{
  "n_kv_head": 3,
  "vocab_size": 8192,
  "positions": "learned",
  "attn_scale": 0.125,
  "tie_embeddings": true,
  "init": "trunc",
  "init_std_qkv": 0.0255,
  "init_std_up": 0.0255,
  "init_std_down": 0.0,
  "optimizer": "adamw",
  "beta2": 0.95,
  "grad_clip": 1.0,
  "final_lr_fraction": 0.0,
  "doc_mask": true,
  "dataset": "wikipedia_en"
}
MLP neurons of a small language model. Each row is named by its layer, matrix (up: input weights) and neuron, and shows model dimensions 48-175. Each number is 50 + 10 x the weight over its row's rms, rounded and kept within 0 to 99.
After each neuron's rows, "fires in" lists the words (lower case) most often at its 100 highest values on Wikipedia text that the model never trained on.

L3.up649:68 34 52 54 64 46 37 43 34 50 45 46 32 68 40 37 49 48 52 64 53 56 57 57 50 29 43 60 62 44 61 48 46 64 51 55 50 38 49 47 59 25 50 29 48 59 44 70 70 48 52 47 35 49 58 54 45 36 57 39 40 55 29 59 60 52 48 33 59 45 48 51 45 56 59 52 46 27 51 48 38 55 46 58 63 67 51 42 52 33 53 46 48 45 59 43 60 65 49 39 47 41 68 46 44 60 57 55 57 37 57 61 37 56 52 50 61 46 47 52 56 51 24 52 36 57 63 42
fires in: "of"

L2.up725:69 49 39 51 50 58 40 27 26 34 51 35 54 53 46 46 55 50 52 56 61 45 46 47 47 47 65 48 61 56 44 57 62 60 46 51 55 55 47 53 74 43 42 42 51 48 39 57 60 48 45 39 51 44 28 51 37 47 67 36 43 28 38 66 58 54 38 52 56 65 65 51 50 46 57 58 73 51 45 33 34 49 56 42 57 44 53 59 59 45 49 44 53 31 52 39 60 43 57 55 66 45 78 53 35 62 47 53 37 54 44 47 59 50 48 39 55 46 42 53 55 45 31 57 60 49 53 59
fires in: "the"

L3.up751:46 48 52 53 52 43 60 39 48 64 38 47 66 49 54 68 44 49 47 50 41 52 63 54 42 50 60 47 59 49 47 48 47 44 55 56 40 65 54 27 86 57 49 51 51 62 53 47 52 46 47 39 53 56 42 48 43 41 53 56 41 51 51 48 62 41 36 55 58 50 51 64 43 65 59 60 85 46 51 38 36 25 47 44 61 58 52 59 43 41 31 59 57 62 48 48 46 61 59 30 61 54 61 45 23 41 46 49 52 62 56 56 40 40 53 47 54 58 48 59 47 63 20 52 44 71 56 48
fires in: "after", "when", "before"

L3.up458:51 46 30 19 66 43 46 47 34 53 49 46 43 60 45 40 48 28 52 54 47 55 60 58 58 53 56 58 46 53 73 61 41 46 57 52 38 57 52 67 58 51 47 58 57 63 64 60 55 56 47 48 32 59 49 60 58 46 52 32 39 43 41 46 59 45 57 62 60 49 67 55 42 46 51 42 73 54 57 33 45 56 45 40 60 59 40 53 63 56 69 54 43 56 52 41 49 56 47 21 63 68 41 58 53 63 67 55 48 54 52 35 39 43 60 38 56 57 58 70 46 58 27 50 42 53 49 49
fires in: "between", "by", "for"

L2.up193:46 33 53 49 63 46 42 56 36 63 44 55 49 70 41 56 51 52 55 48 40 51 46 57 47 33 46 48 50 49 43 48 36 53 62 53 49 48 47 36 78 48 59 38 48 71 60 54 60 55 44 32 38 54 43 58 51 52 52 56 54 49 38 41 63 45 49 50 79 40 41 50 40 59 51 47 45 40 63 51 35 57 38 54 48 52 61 54 54 43 54 50 52 52 53 50 50 78 53 19 68 51 48 59 32 50 52 69 51 60 60 47 33 49 48 50 53 67 46 47 46 55 24 43 54 55 46 48
fires in: "to", "is", "into", "in"

L3.up732:67 45 40 59 51 55 46 36 28 54 57 31 49 59 46 39 46 50 57 63 52 50 69 37 53 47 53 54 65 47 44 64 52 70 45 47 44 47 49 62 58 47 39 55 61 46 46 73 58 39 51 39 43 48 44 56 30 50 58 60 54 47 32 62 49 40 59 53 43 50 50 43 45 37 54 54 72 50 47 44 41 64 48 48 64 61 46 71 57 43 46 54 42 31 54 45 55 45 54 44 47 30 76 49 37 60 57 44 52 41 39 68 44 39 54 50 51 52 58 60 56 52 23 66 42 61 55 64
fires in: "the"

L11.up102:60 52 41 26 40 45 32 40 48 62 42 52 65 37 40 65 70 43 54 51 55 56 41 29 53 35 46 75 48 49 37 51 57 62 49 49 42 52 50 51 61 53 40 66 57 65 50 39 33 58 43 38 43 56 37 44 52 45 57 57 43 44 56 70 61 39 41 61 62 60 63 52 30 35 66 65 52 55 39 47 43 35 42 30 27 46 51 63 57 48 56 52 34 57 52 39 60 66 50 38 68 48 66 66 52 54 56 39 53 51 64 48 60 33 55 43 65 61 37 41 52 36 49 55 59 70 55 56
fires in: "as", "on", "in", "when", "until", "that"

L7.up98:56 44 42 53 64 51 32 54 55 47 45 48 52 54 58 51 66 53 53 62 40 52 53 61 42 62 54 44 62 56 58 46 75 43 47 60 39 56 60 44 51 58 42 42 48 62 68 49 36 57 43 39 41 65 60 70 60 58 48 48 65 30 53 64 59 56 47 59 50 49 51 60 63 56 39 41 36 35 32 46 41 48 42 62 49 58 56 49 33 48 40 49 48 57 51 40 64 57 61 62 51 37 34 67 41 69 47 51 41 43 22 56 39 57 49 34 63 58 65 53 55 66 33 47 52 57 52 61
fires in: "to", "on"

L5.up223:42 33 61 66 51 51 39 46 36 55 57 57 48 46 65 56 41 56 46 49 48 45 48 55 52 44 60 35 62 51 60 64 39 61 63 51 50 54 17 46 44 58 45 58 49 40 29 67 50 69 47 52 52 52 32 41 46 58 58 53 52 78 50 35 52 44 64 52 49 51 39 51 42 48 51 66 38 47 52 35 58 63 58 65 37 44 62 55 46 34 49 55 83 41 41 36 42 47 52 50 47 39 55 68 45 39 53 50 48 34 58 57 44 46 56 59 48 52 45 29 50 63 49 55 54 47 49 63
fires in: "which", "over", "columbia"

L10.up108:30 33 51 46 51 36 43 56 53 47 42 55 45 65 47 32 60 53 61 54 31 62 68 44 66 40 38 51 45 39 55 50 46 53 51 41 36 52 64 57 42 32 64 35 68 65 66 55 58 47 49 47 48 63 42 63 60 60 45 50 38 44 49 43 53 30 49 52 56 60 51 47 39 64 57 37 43 49 63 58 57 45 41 43 56 60 43 56 62 42 61 63 53 44 47 66 52 43 53 33 60 57 34 56 37 70 44 45 44 40 48 47 60 57 59 32 55 59 56 45 45 46 35 53 67 21 52 45
fires in: "an", "such", "is"

L10.up287:54 51 48 40 64 39 43 43 26 47 38 30 73 50 49 46 67 44 49 56 43 65 61 48 66 51 54 60 62 52 45 42 56 58 53 45 39 62 42 51 62 51 44 44 67 66 61 51 65 38 44 54 53 44 50 54 56 43 52 43 40 40 52 45 57 39 29 49 65 66 43 68 42 54 48 54 59 41 43 31 42 46 56 52 46 59 50 54 49 50 63 54 44 49 47 52 61 44 54 23 67 44 42 54 42 72 62 60 47 45 54 60 40 47 52 30 60 42 41 52 49 59 49 59 52 39 50 57
fires in: "on", "with", "this", "called"

L3.up65:52 39 64 34 62 49 58 49 53 53 45 43 64 55 54 56 59 56 56 48 39 45 54 57 58 42 60 48 73 27 63 52 28 37 56 57 44 46 61 26 59 43 59 40 60 42 56 53 37 39 49 47 51 59 28 44 51 49 42 52 52 61 44 48 72 34 49 42 56 29 60 63 55 72 60 40 55 39 55 57 44 34 39 40 48 43 59 73 44 34 43 57 45 41 53 50 36 55 62 31 60 47 45 57 28 56 64 43 44 50 46 61 44 48 57 36 51 60 70 41 54 56 36 51 46 65 63 58
fires in: "were", "was", "became"

L10.up567:34 51 72 49 55 25 53 55 52 50 31 56 62 48 53 53 40 39 52 48 46 55 47 66 68 49 53 52 58 59 47 54 49 47 45 43 47 55 57 59 59 59 53 39 56 40 55 57 33 46 57 41 56 53 60 63 69 49 16 32 48 50 48 43 48 43 28 59 53 52 64 58 48 66 55 30 52 51 33 50 45 54 56 54 60 54 42 39 65 51 51 59 37 74 50 51 43 55 65 48 42 64 26 45 43 61 64 61 52 50 46 59 52 55 57 28 52 62 47 67 52 61 46 62 53 47 60 38
fires in: "has", "had", "have", "13", "insurance"

L4.up487:70 37 17 53 65 44 47 42 45 17 58 52 46 73 48 52 55 58 52 26 54 47 73 46 48 59 64 47 56 52 61 40 46 54 49 50 48 56 57 70 57 63 33 66 44 46 50 70 50 46 51 47 44 37 71 34 65 45 51 69 57 49 48 60 50 42 54 64 52 54 52 57 38 54 60 50 48 48 35 36 57 54 47 54 46 46 36 51 48 60 50 38 66 35 57 54 54 55 54 46 42 49 51 59 57 40 50 34 55 40 33 49 30 31 48 54 28 71 60 42 43 49 52 58 50 53 58 55
fires in: "to", "reaching", "would"

L3.up149:56 34 62 41 53 49 57 51 42 61 61 48 64 45 55 53 55 48 54 41 38 48 59 62 57 51 60 43 60 36 52 51 35 38 56 54 46 33 54 36 59 41 52 35 63 46 63 59 56 44 49 38 51 64 52 41 55 51 47 71 53 61 46 44 62 34 54 45 66 43 47 59 60 69 60 48 55 46 51 54 40 44 43 48 47 47 52 70 49 37 50 44 48 38 57 51 32 54 66 36 60 47 56 54 28 57 62 46 49 49 42 68 33 48 49 46 53 59 75 53 57 64 21 54 49 69 61 62
fires in: "are", "became", "is", "were"

L14.up148:37 60 58 54 48 93 60 63 46 45 45 58 53 47 57 50 62 44 56 56 58 54 41 48 66 45 51 48 42 66 52 42 54 50 36 52 35 51 54 47 47 60 58 60 48 57 73 53 42 36 42 47 47 58 53 61 56 43 25 35 44 56 48 46 54 50 52 52 50 57 46 67 36 52 52 35 53 51 56 54 30 42 37 58 41 33 61 58 60 58 52 59 64 41 46 53 46 38 58 54 41 37 36 30 53 63 53 49 60 48 30 57 75 36 56 42 56 38 51 45 60 58 37 40 55 51 48 47
fires in: "is", "it"

L10.up419:64 57 62 50 54 47 51 54 43 23 59 35 59 50 56 51 75 56 59 52 53 57 49 47 58 51 66 55 63 60 61 53 60 39 44 50 45 42 60 48 60 62 59 54 62 50 61 40 51 50 56 42 45 53 43 28 55 50 43 38 53 55 44 40 73 55 38 44 62 65 49 63 54 60 45 39 42 34 35 59 38 51 27 42 39 40 65 51 59 60 51 58 54 40 55 54 48 51 49 50 47 32 46 27 67 59 44 68 51 54 44 48 46 58 52 35 63 61 73 40 58 64 42 42 59 59 48 59
fires in: "such", "also", "known", "not", "which"

L12.up502:76 31 42 55 38 60 31 36 38 57 59 57 55 54 44 40 70 54 53 47 53 47 77 39 42 62 57 56 58 47 29 55 46 63 43 44 44 34 50 62 69 44 38 51 41 59 41 66 44 45 47 37 44 48 36 46 43 46 55 68 55 31 33 61 42 51 52 44 55 51 51 58 52 56 57 64 70 41 40 41 54 55 48 56 51 59 46 47 51 36 42 47 50 42 53 48 55 45 56 62 54 49 74 65 32 46 50 40 50 44 42 55 41 44 51 50 34 54 56 60 60 50 35 76 58 53 58 64
fires in: "the"

L11.up633:40 44 34 52 60 55 33 36 40 62 47 53 67 50 65 66 53 44 53 28 45 44 51 59 45 54 51 50 61 54 73 47 41 58 53 49 48 43 46 38 38 39 52 37 39 61 50 56 38 68 46 42 44 50 63 84 46 45 58 63 57 39 57 52 56 29 32 51 65 50 48 49 47 52 49 49 69 46 48 37 41 56 49 51 54 46 45 58 55 42 48 53 43 58 59 44 65 45 62 35 44 52 46 46 52 57 57 67 37 53 39 62 37 31 49 29 65 54 41 67 52 47 57 56 40 54 49 45
fires in: "of", "few", "early", "day", "to"

L10.up554:42 40 50 48 42 45 34 28 51 38 58 60 58 58 50 44 53 46 56 65 30 49 70 42 43 58 57 52 58 51 53 47 56 68 47 54 34 42 51 44 41 40 39 45 34 52 45 65 46 69 43 43 48 50 39 43 50 56 58 65 52 51 39 50 52 53 41 62 55 57 58 49 45 39 58 42 73 42 50 40 46 44 30 60 51 57 50 52 52 51 65 52 45 49 66 44 67 42 59 40 73 48 54 67 37 45 55 50 47 38 44 40 45 41 57 45 57 53 37 62 59 53 53 53 37 59 44 55
fires in: "in", "between", "on", "early", "late", "prejudice"

L12.up546:63 33 41 55 32 52 54 40 32 52 48 45 51 25 41 58 65 33 52 32 56 47 64 54 45 66 53 64 51 55 55 29 51 52 53 53 52 47 36 47 68 56 53 41 39 64 59 59 56 40 48 32 45 51 41 55 40 33 57 36 51 36 48 64 42 44 38 44 51 59 42 51 43 53 52 64 51 40 46 53 36 55 52 61 60 58 49 46 73 38 68 59 60 59 59 44 64 54 50 27 60 58 52 48 40 53 51 45 56 54 72 61 39 50 52 42 59 62 38 70 53 54 39 49 63 43 55 64
fires in: "on", "when", "between", "at"

L5.up121:42 48 58 61 54 60 65 66 46 49 44 24 29 56 49 38 37 48 53 61 39 52 54 51 54 43 65 51 62 63 44 44 51 67 51 46 44 58 47 42 52 58 53 45 68 46 65 56 42 23 48 44 51 35 62 37 44 41 46 45 66 45 41 45 45 59 64 76 45 52 70 58 37 51 76 34 52 43 57 43 36 53 57 52 51 56 42 39 86 60 53 57 55 67 55 43 46 54 59 61 46 53 46 35 55 48 55 60 61 53 66 48 59 37 54 49 51 52 46 67 53 54 45 46 51 28 40 43
fires in: "it", "has", "which", "she", "there", "who"

L11.up645:62 49 21 31 39 39 33 39 34 75 62 35 69 58 55 56 64 54 53 54 48 54 63 45 37 48 53 52 63 30 59 67 58 66 54 44 41 55 71 35 63 34 54 55 42 46 70 65 29 72 48 44 50 57 44 49 43 42 61 63 44 39 45 64 66 47 48 53 54 59 45 46 35 51 61 59 55 41 49 51 42 64 50 52 51 55 61 38 46 43 43 61 32 49 64 42 60 41 52 39 36 51 62 59 40 64 48 46 49 46 46 40 46 49 47 37 61 61 45 54 53 41 56 55 48 55 59 58
fires in: "the", "that"

L4.up666:54 50 49 49 39 41 34 43 31 33 55 56 53 37 36 51 56 37 52 60 63 59 49 50 43 34 41 55 49 55 47 46 48 43 60 40 41 47 42 53 59 38 50 55 49 54 53 47 57 70 51 32 59 48 71 42 39 48 63 43 48 20 52 58 49 49 28 52 67 66 54 40 47 51 67 72 59 60 44 43 44 44 56 43 45 44 33 42 57 39 34 46 37 56 49 47 49 53 51 42 56 53 66 49 42 64 50 55 52 61 69 50 66 45 46 47 27 36 43 71 43 68 44 61 51 57 52 47
fires in: "a", "the", "former"

L3.up273:46 49 64 48 46 67 53 45 44 55 62 40 37 52 47 29 54 40 62 44 37 46 61 59 62 56 48 43 57 46 42 51 53 48 45 60 34 40 40 40 40 59 55 59 67 53 54 55 57 23 46 49 45 48 53 42 47 49 58 49 67 47 44 46 54 52 51 56 52 60 63 65 48 43 53 46 78 44 27 50 43 54 51 59 49 45 31 54 59 58 40 41 51 39 50 42 74 41 64 48 64 43 53 55 62 47 60 49 46 38 53 60 51 27 58 60 46 66 49 59 59 67 37 48 50 61 43 53
fires in: "few", "world", "on", "mid", "between", "late"

L2.up261:41 35 64 39 57 58 39 60 61 32 54 50 49 56 46 50 59 61 63 52 30 63 54 50 57 33 64 53 53 51 47 65 34 73 53 41 50 51 52 55 60 43 59 37 74 74 67 59 59 52 48 28 49 44 46 35 53 49 42 49 51 45 29 37 64 40 45 50 56 53 45 61 39 57 53 42 38 45 53 62 51 52 33 60 55 50 66 34 65 68 65 58 48 36 62 59 43 41 55 35 46 54 44 39 39 57 47 60 52 44 48 40 48 50 58 22 59 59 61 34 49 42 53 47 61 50 47 45
fires in: "is", "such", "are"

L2.up556:67 42 63 55 56 43 31 44 35 55 47 46 39 78 36 53 57 57 53 50 49 56 52 51 56 27 45 53 50 47 50 45 39 53 56 58 48 44 53 37 54 31 48 42 42 64 38 66 63 60 48 38 34 46 47 59 45 39 58 54 39 47 34 53 56 60 46 41 72 40 38 51 42 44 53 48 44 33 57 40 36 61 42 60 51 45 53 37 51 46 57 40 52 50 58 50 67 70 50 28 57 53 68 53 45 48 60 54 50 46 54 48 39 52 49 48 56 44 41 53 55 62 29 50 34 61 53 48
fires in: "of"

L3.up380:65 42 40 49 41 46 53 48 39 60 32 33 50 57 56 44 47 43 52 49 59 56 62 60 78 50 62 64 57 41 50 51 46 41 42 47 30 55 45 47 44 46 50 49 78 37 52 63 37 46 48 41 63 44 59 35 55 58 31 40 58 52 41 42 49 57 45 67 47 38 63 61 51 50 61 48 60 47 41 40 46 52 47 41 43 52 44 45 58 73 45 56 38 62 42 58 33 50 70 43 58 45 36 46 53 50 66 64 58 53 43 40 61 39 55 41 36 58 55 45 54 70 52 63 44 45 49 45
fires in: "has", "have", "having"

L3.up101:51 41 59 30 51 60 49 54 54 42 47 34 29 58 35 39 48 49 42 54 49 45 48 58 45 64 56 55 54 48 64 49 32 52 55 69 35 56 49 41 46 52 32 48 57 64 58 59 40 58 44 51 38 61 34 49 52 32 42 50 54 62 34 42 65 63 45 44 48 18 61 55 39 54 63 48 53 48 54 41 52 35 46 46 71 52 32 49 55 51 63 76 43 47 43 50 58 59 59 24 58 64 43 53 45 62 54 41 64 61 72 52 53 42 61 41 53 46 48 66 50 50 54 48 32 56 51 47
fires in: "by", "b"

L2.up103:75 45 44 42 47 54 39 38 31 39 62 42 49 66 49 39 58 60 51 53 69 56 57 47 40 45 51 46 60 58 49 55 50 60 49 50 61 39 45 78 56 51 47 41 51 49 46 72 64 47 40 41 47 44 43 57 45 47 62 47 50 51 39 60 52 42 49 55 53 48 49 43 55 44 67 51 55 47 56 34 35 69 56 50 55 47 60 52 65 36 59 39 52 28 62 43 62 41 53 56 46 35 80 43 35 59 48 45 51 48 45 59 56 51 45 38 52 41 44 56 48 51 42 52 53 44 50 61
fires in: "the"

L14.up666:52 38 57 49 54 46 45 55 43 65 54 51 48 55 35 48 55 55 70 47 33 47 55 72 45 37 45 41 69 39 57 47 55 54 56 55 56 45 78 36 43 27 60 29 57 31 47 47 43 43 49 43 61 57 51 48 52 42 41 73 58 48 39 58 58 37 50 33 51 48 58 53 41 47 76 39 36 33 56 47 48 56 53 38 38 41 60 57 50 54 41 21 44 53 42 45 41 72 64 47 74 53 49 42 31 45 54 52 55 32 56 36 56 44 47 33 46 48 48 47 56 49 57 51 49 65 57 60
fires in: "are", "be", "being", "were", "was", "been"

L7.up252:60 44 22 44 53 47 40 41 37 45 50 50 57 67 32 41 59 30 53 55 45 53 62 50 61 52 61 59 51 53 48 36 44 56 50 70 32 46 42 61 51 42 53 27 40 68 59 61 63 44 46 36 42 44 54 55 52 52 61 37 65 26 43 49 49 51 37 49 58 41 53 68 56 47 49 50 65 32 32 28 37 53 45 59 55 56 43 53 56 48 55 42 44 56 56 41 46 59 67 44 67 49 39 52 48 63 71 57 53 28 45 63 47 46 54 47 48 55 48 43 54 71 45 51 45 52 34 68
fires in: "on"

L6.up325:43 47 58 44 43 50 54 49 66 58 48 23 53 52 47 45 44 46 47 47 43 44 47 46 74 50 47 50 34 44 58 47 58 50 48 52 49 55 72 32 42 53 40 51 59 36 43 79 34 60 50 44 50 57 31 44 55 39 11 56 53 60 45 55 49 43 52 51 49 38 53 51 47 58 58 37 54 53 46 46 50 53 47 48 42 55 31 48 70 56 61 47 32 54 41 50 34 58 55 37 57 56 44 52 49 46 75 60 55 61 42 36 52 55 53 56 36 49 67 58 55 49 53 68 35 48 64 37
fires in: "has", "have"

L10.up132:45 38 65 40 59 51 55 54 42 46 45 52 62 54 66 56 42 30 50 37 26 46 41 66 78 48 52 61 54 42 51 68 37 59 43 48 46 33 62 53 40 27 32 64 59 39 59 54 53 47 47 60 45 60 51 54 56 34 20 57 39 44 46 54 60 38 52 57 56 42 52 54 24 45 67 47 52 51 52 50 41 51 53 48 28 37 50 57 56 54 52 46 38 60 51 53 34 43 60 37 54 49 40 65 55 44 57 59 53 52 44 52 54 46 60 41 34 54 56 52 59 59 51 57 44 32 49 44
fires in: "has", "are", "been", "is", "have", "website"

L4.up618:64 55 33 62 48 43 36 47 46 48 48 55 49 73 46 51 53 48 59 29 53 45 42 56 35 52 25 53 56 59 56 29 53 57 49 62 52 53 43 52 46 67 59 65 44 59 54 65 60 64 48 45 48 53 52 49 32 48 52 38 76 69 51 54 45 40 49 52 58 31 56 33 56 49 39 35 45 53 41 45 52 41 43 49 54 88 58 70 49 54 57 45 66 52 54 48 59 52 55 49 64 36 55 47 52 69 53 40 56 59 35 59 40 47 48 47 35 46 55 40 45 42 47 60 60 41 32 36
fires in: "to", "side", "locality", "would", "theatre", "name"

L6.up629:69 37 42 71 47 60 50 37 64 43 54 44 59 52 48 55 42 58 53 40 27 56 42 40 50 53 53 56 53 41 67 51 50 40 63 55 59 47 23 52 40 46 45 55 60 36 54 48 37 68 46 65 34 78 52 46 42 59 61 48 47 40 57 42 46 62 45 45 58 55 41 48 43 58 48 51 41 43 46 39 70 42 54 37 48 67 67 42 59 32 36 51 56 46 56 45 46 44 57 49 43 47 75 39 55 57 59 55 58 38 50 48 49 48 51 52 57 51 33 47 38 58 58 62 49 43 52 49
fires in: "over", "includes", "by", "additional", "did"

L2.up750:49 39 45 63 50 51 45 47 32 58 39 54 70 57 53 50 81 57 50 42 65 56 46 37 70 47 55 40 47 66 66 60 55 55 58 52 35 57 52 58 59 52 50 51 51 59 77 54 47 58 54 49 39 62 60 40 53 48 47 43 35 43 61 59 55 15 23 56 61 52 49 54 40 51 56 52 51 57 34 37 39 51 58 45 61 52 67 42 41 50 60 39 47 43 36 47 40 45 55 49 52 33 56 40 40 85 33 55 36 39 38 49 53 53 43 47 42 62 48 64 40 48 30 53 43 55 55 58
fires in: "as", "when", "is", "pexopsis"

L4.up434:38 46 66 46 52 52 35 57 63 46 64 49 65 46 33 61 76 53 48 45 53 58 47 60 59 55 50 58 40 52 58 47 45 50 49 58 32 52 45 58 49 41 47 58 47 39 52 71 56 71 58 50 28 48 64 49 40 34 54 50 53 45 27 80 46 54 39 51 59 50 57 59 58 50 48 45 31 51 53 42 39 61 58 48 50 52 40 41 79 51 56 48 48 41 54 53 57 51 40 47 45 43 47 41 51 65 51 30 54 43 52 52 55 57 50 55 07 47 43 56 45 61 56 54 43 55 46 51
fires in: "of"

L3.up213:47 51 50 54 42 41 50 43 40 49 56 43 46 60 59 64 55 50 48 47 40 49 46 49 57 39 50 48 47 46 44 37 59 64 49 63 44 36 62 43 60 69 59 45 44 71 89 61 56 45 50 47 27 63 56 50 47 43 38 34 42 47 59 46 59 42 61 62 53 58 39 79 47 54 47 47 51 43 39 38 45 49 41 65 49 68 67 61 60 49 46 52 55 49 65 44 41 65 55 46 46 48 49 46 32 37 47 52 52 55 46 43 48 48 53 60 54 57 43 40 49 37 44 46 44 76 67 63
fires in: "after", "when", "although", "if", "while"

L3.up437:61 47 48 59 50 69 29 37 31 51 54 49 57 32 42 47 65 50 57 39 61 67 54 58 42 61 55 49 52 57 51 48 51 46 38 55 53 46 48 38 40 34 30 57 51 45 42 63 35 67 41 44 51 44 52 43 39 39 51 59 49 48 49 46 56 48 37 57 56 38 51 54 43 61 56 62 55 39 44 19 40 60 66 58 49 58 46 33 48 53 67 44 76 27 62 49 41 51 55 65 33 52 64 47 42 43 31 52 61 45 44 64 48 32 53 51 45 38 44 58 57 62 49 52 54 38 27 52
fires in: "school", "church", "rome"

L4.up548:50 43 39 55 43 43 23 32 50 40 69 50 41 52 40 56 55 49 61 52 67 48 44 59 49 29 59 45 42 67 56 50 64 55 59 55 41 40 47 53 39 45 65 54 44 53 35 58 70 65 55 49 37 44 57 56 41 41 79 43 61 27 48 63 47 58 47 52 57 49 42 58 47 51 52 55 58 55 56 36 46 66 74 40 53 37 51 59 50 59 52 48 39 55 53 53 49 38 46 44 44 58 48 54 51 61 45 75 40 47 52 47 35 41 46 74 41 31 43 57 51 51 40 50 39 53 55 42
fires in: "of"

L7.up327:54 39 39 48 47 38 56 55 43 67 40 31 50 64 56 53 56 43 47 52 43 66 64 43 76 53 50 46 50 37 52 46 55 53 46 45 36 41 59 62 49 54 33 37 68 45 73 58 43 53 40 48 54 52 54 55 67 56 33 43 42 62 36 55 57 39 54 61 55 46 53 53 51 51 63 42 59 45 42 47 43 39 48 43 52 62 44 52 64 57 59 55 40 56 43 55 35 46 62 41 62 48 29 54 45 64 69 51 47 43 51 47 61 50 54 30 52 60 56 48 53 56 46 55 51 44 71 54
fires in: "has", "have", "had"

L4.up273:71 53 63 41 56 75 41 53 47 44 59 43 35 53 56 46 43 61 39 68 51 37 33 69 58 66 36 57 56 53 47 41 49 50 53 34 56 43 42 48 44 66 55 39 46 19 23 54 69 56 49 55 49 53 44 37 40 51 54 58 68 61 50 41 55 35 71 59 42 36 52 39 53 49 56 61 38 47 59 44 57 34 35 53 42 60 58 57 49 39 65 38 46 64 54 49 60 53 51 44 62 34 49 56 51 50 42 75 52 60 30 42 62 51 52 38 36 37 59 37 55 57 56 59 61 48 48 46
fires in: "which", "following", "convention", "same"

L2.up480:48 52 44 44 46 50 53 31 60 42 57 33 49 50 44 54 53 57 44 53 73 49 49 52 56 63 60 53 42 44 47 43 32 61 58 54 35 63 44 46 60 47 17 38 58 57 59 63 51 59 42 41 51 48 26 45 53 45 52 48 69 61 41 48 69 56 30 46 62 43 68 46 53 28 41 46 78 59 48 34 37 46 51 35 48 36 61 51 50 53 61 51 55 44 46 50 63 50 61 38 78 46 57 52 48 66 57 52 47 57 61 44 55 43 51 55 49 71 49 58 49 68 47 42 56 52 43 55
fires in: "by"

L2.up599:49 56 48 48 64 39 45 44 32 54 52 48 54 54 52 41 50 51 44 48 76 51 38 56 66 43 38 43 45 52 65 51 49 55 58 54 49 72 46 74 48 42 54 55 48 40 53 59 48 54 46 67 51 73 60 49 53 49 48 26 24 50 45 52 64 41 48 56 63 41 46 37 45 40 48 42 47 61 59 34 52 65 71 45 43 51 59 35 50 53 57 36 53 53 40 40 65 58 46 22 57 43 40 68 39 51 37 57 19 51 56 41 26 52 48 60 54 50 48 61 46 58 40 44 45 42 53 40
fires in: "by"

L6.up459:46 48 60 36 53 48 48 47 40 52 49 41 63 58 43 66 51 38 49 61 45 45 42 48 53 50 52 60 52 44 56 49 46 57 57 40 47 52 62 37 55 51 53 38 63 58 68 44 42 32 56 44 42 63 53 53 57 53 53 63 52 41 49 54 68 27 34 48 58 46 49 67 45 57 73 38 53 48 46 50 42 46 47 51 62 38 54 71 54 36 36 57 37 64 49 55 38 61 62 30 65 61 38 50 30 54 61 62 52 50 55 51 53 47 51 39 60 64 67 45 54 61 44 56 42 61 70 74
fires in: "was", "is", "were"

L6.up546:29 39 62 51 69 58 45 41 46 55 41 62 55 62 42 51 38 49 54 54 35 52 54 48 57 31 45 56 54 49 41 56 53 59 48 47 55 57 44 48 62 46 70 45 54 56 54 45 57 47 52 46 41 39 56 52 60 55 52 62 43 64 33 44 59 38 57 54 68 67 48 45 49 43 45 23 52 40 54 62 47 60 51 52 51 46 55 56 49 33 62 53 59 62 61 55 41 51 51 35 56 59 39 49 49 41 59 47 50 41 45 46 47 60 59 37 77 62 62 39 52 51 36 48 62 45 59 30
fires in: "such", "served", "due", "referred", "pre"